MLP neurons of a small language model. Each row is named by its layer, matrix (gate and up: input weights) and neuron, and shows model dimensions 288-383. Each number is 500 + 50 x the weight over its row's rms, rounded and kept within 0 to 999. Numbers have three digits each. A neuron's up and down rows have the sign that makes its largest values positive.
Before each neuron's rows, "fires on" lists the tokens most often at its 100 highest values on Wikipedia text that the model never trained on.

fires on: "\n\n"
L2.gate496:587441447494474460514528473619475517430506523501521530562537495488466520538496537502506511577523498465428508581539489492540496445470475517435500500492527452533428547361507508426468541545627429537541547471508567414491432484533418523403559595508514519517476495540439551418547469554535508542
L2.up496:505508507504476460495432459511413525531498470473518531545527448511519492433420541451409444538489537549471458462531565592462532450500408586513470454428521434444440520461529450517593476353499549532531583487597512480495496438440521538549468457533516405530551491531561497408501444475512583509

fires on: " |  |", " |  |  |  |", " |  |  |", " Report", " |", "\n"
L5.gate622:483532513602550501517515486479455576548474519544554535497530506508468496549458510549430506471534578509575537466488552438460496522578486450482507530451503512526587408421489379500445503489477512435497518509505500506584479516558466527533550482540505467578525547415455487490526423445510570472
L5.up622:461438537452483450491478488539612577502502524497567509405539505569497502517563469550498467446513460558583540495479583479553470438526474492464546500603536473478525490478497575426544583386498491484424473433480469441486512480512388540547599533450621528457534500526485469589542445476529539484

fires on: "\n"
L2.gate36:535537461460584514488534542528545509527614542453518491469527457476537574439514470563462485493536478538445420537494659486517517517460476443490424502559486431526481521492453461434527511420408505517493513451469419439591515502461456473483443497498514495509513547520551457506438529525518502459
L2.up36:471529445548478501417437517517508480510582542448448505462503466605468594427518529492568463512513509494514527498500465567431583389440546534459562524542442488441478543524507514516554624351508569424489543485601475648497486482509435403445570538483524476472449531501484589428458424560540435467

fires on: "R", "T", "O", "F", "M"
L5.gate102:507495494535609506396517403476500527603499529485511496545521529572565470447431523542493449533476449483421464465509427552513468525492591464465547545505553453553533420515585442493421516538468551533580530571521551441508492461527497466473529496499522425435417388516537451544589548504590411487
L5.up102:499453643470603449488408448583555417579461500497538435562451462532571478483446460459462474524462474462577414480504420461428507519468548439539550408441554474568477428547504492557463453513573588399521549528457416437499575484470449496432485473478525388436548532534576462497440532523350546573

fires on: "\n\n", "\n"
L7.gate1050:459446499546470595444517489451534509451532481511406530438558451541508605471521484510444520543526390476443484556488567566539549415485489546535389484554516480431533493496495518469505598538543382603528541480491581558505427485521533493471519505471402483562488445502458499441505509570585490444
L7.up1050:455467489474535524459473518455536553602488528517459560486511474479510494492435418530570456498523385550547492622508477514518497389447444482484368471532497449427564522566470524458641522428493508533528538533546523502513462426510571512466537484467502466514518451493469516441441404539510642461

fires on: "\n"
L4.gate647:592581465473512528551487470503547612421510558466554506495428540558441555488514563505474455601576498496550445491375507471586534469523410448507496496451470492504523342479513537481576523475443553542525573582472415606481517475472516360561500507451488471561406462505444425434496421472562436500
L4.up647:475567528525572563503506540550486625443481519435642514507516548458475459474504429491508527495550372530432500516393524477501504462525508437544542423590552383437466456502459510522565490499411578412564558563562511573571519477451591542502503519482565448577508495448483531430471368544477485423

fires on: " |  |", " | ", "; ", " |  |  |  |", " |  | ", " |"
L5.gate629:533449524468520493471448463457430434507550485514522607507457561500376598549534603456402525483530534491616498488595532445439476595420473500485555514478556443579515452463558501493477481494544450467476504515486484487471538577514580558534550527524447566449462463573467451561535450458510454500
L5.up629:395582539543563495510558517514556566511432464523402514536500524531555512458484451581391509322469585560472499512449584550427573517479505421517512507519593515371438536517566574445425542427550486419475481445518527566535397434545438486469474484452538508472481641491472530559515498474512558433

fires on: " Dr", " Met", " Magn", " Pol", " Med", " Inf"
L2.gate186:510446469439597452439504516624439461510483444456513559466467488454485377467512407494559609454531478449514532540497488494499580565589590537484476439543478478511457407436385522505513445524319485487527453495473404507431553517499516513463520517464455445503528499411519510457451412513520534399
L2.up186:510461471432576433424497517627439454504474435440520545462498485447465375465497412491543622453514495436489518558495492489494587580598590532497466429544470486516464403432373515529537458518353490491531432503473383507439551514484525503477523532486472440502520512423534504475430420524507549370

fires on: " |", ") |", "ed |", " |  |", "|---|---|---|---|"
L9.gate401:498503497478513559464573481426458517512508504518488453478503480595519564533452497603507482435459538467548516542618537479363545523445509498467414563568413480543599543465438498532543478449530565456440481503449586517512506513535538576467542394587535542484461544492462455528564506489474482430
L9.up401:532585530488573530355464521562512425421587482440530464504400520560440461518516406425506522444525455478463488507464424510530478379530431547494584456446464545515595535456514535389435503454465439497478519538478445487419424513605508462534435567553476488437520577517504439466524531458648502482

fires on: "E", "T", "K", "R", "I", "ST"
L4.gate420:454516411520537567503445469417502497484493436527482463600524613430578447456413406502576441475559504521522521381516516599505522494496566421457481501528545587544515504550494509516573571531452419527527484557556585546608470556547496539593505507552499465457459456519491514476504557621526477406
L4.up420:518447548507508502504466451493448471538469549497472408587447508488507442512471453480546552450526555459537425436416446574494508449491516529482492531499516592521449487467467443494534541512503543448474471511521562400528523546501560584613495496441448578520520488561608473492445493551396540464

fires on: " |  |", " |", " | ", " |  |  |  |", "ed |"
L5.gate1050:502490455492524497450572477526486542556518562548446547486404500479478496547528565544509448472494489533580450520574543432441468518477493414388457600563567487593595487492540449476501612544558493515445491488423467392491489522498537465510563554511473546472465477503447402487518465451557494472
L5.up1050:394456563498413510496487436588486503477525480522589540469471507500452550543553497487494512532498607550489442552404532542422537600431456416541609413524521483483553377475549515471479474439465451476502545466497481473453473537615431558523562496553477527384527445516442443595503444474494550486

fires on: "\n\n"
L4.gate903:449542465530449501476500443465439555521498532498570472505461598450456540475477492512487537555609447435425521562471476461434529462553530542577488447560502510502568513418385441451528572437569485518454592534556579445488487525497549418413610570501434537543494413434498524540563479497477497557
L4.up903:487396483582558557517539453484537564473480469566480522522470530490426518521359500415455488510587519530482519501534467518500489502506423508478448479422499475490475510520487423425524553436524450513538452521609528542418547477467552574397524486517511604511483564565591565487512583488534464436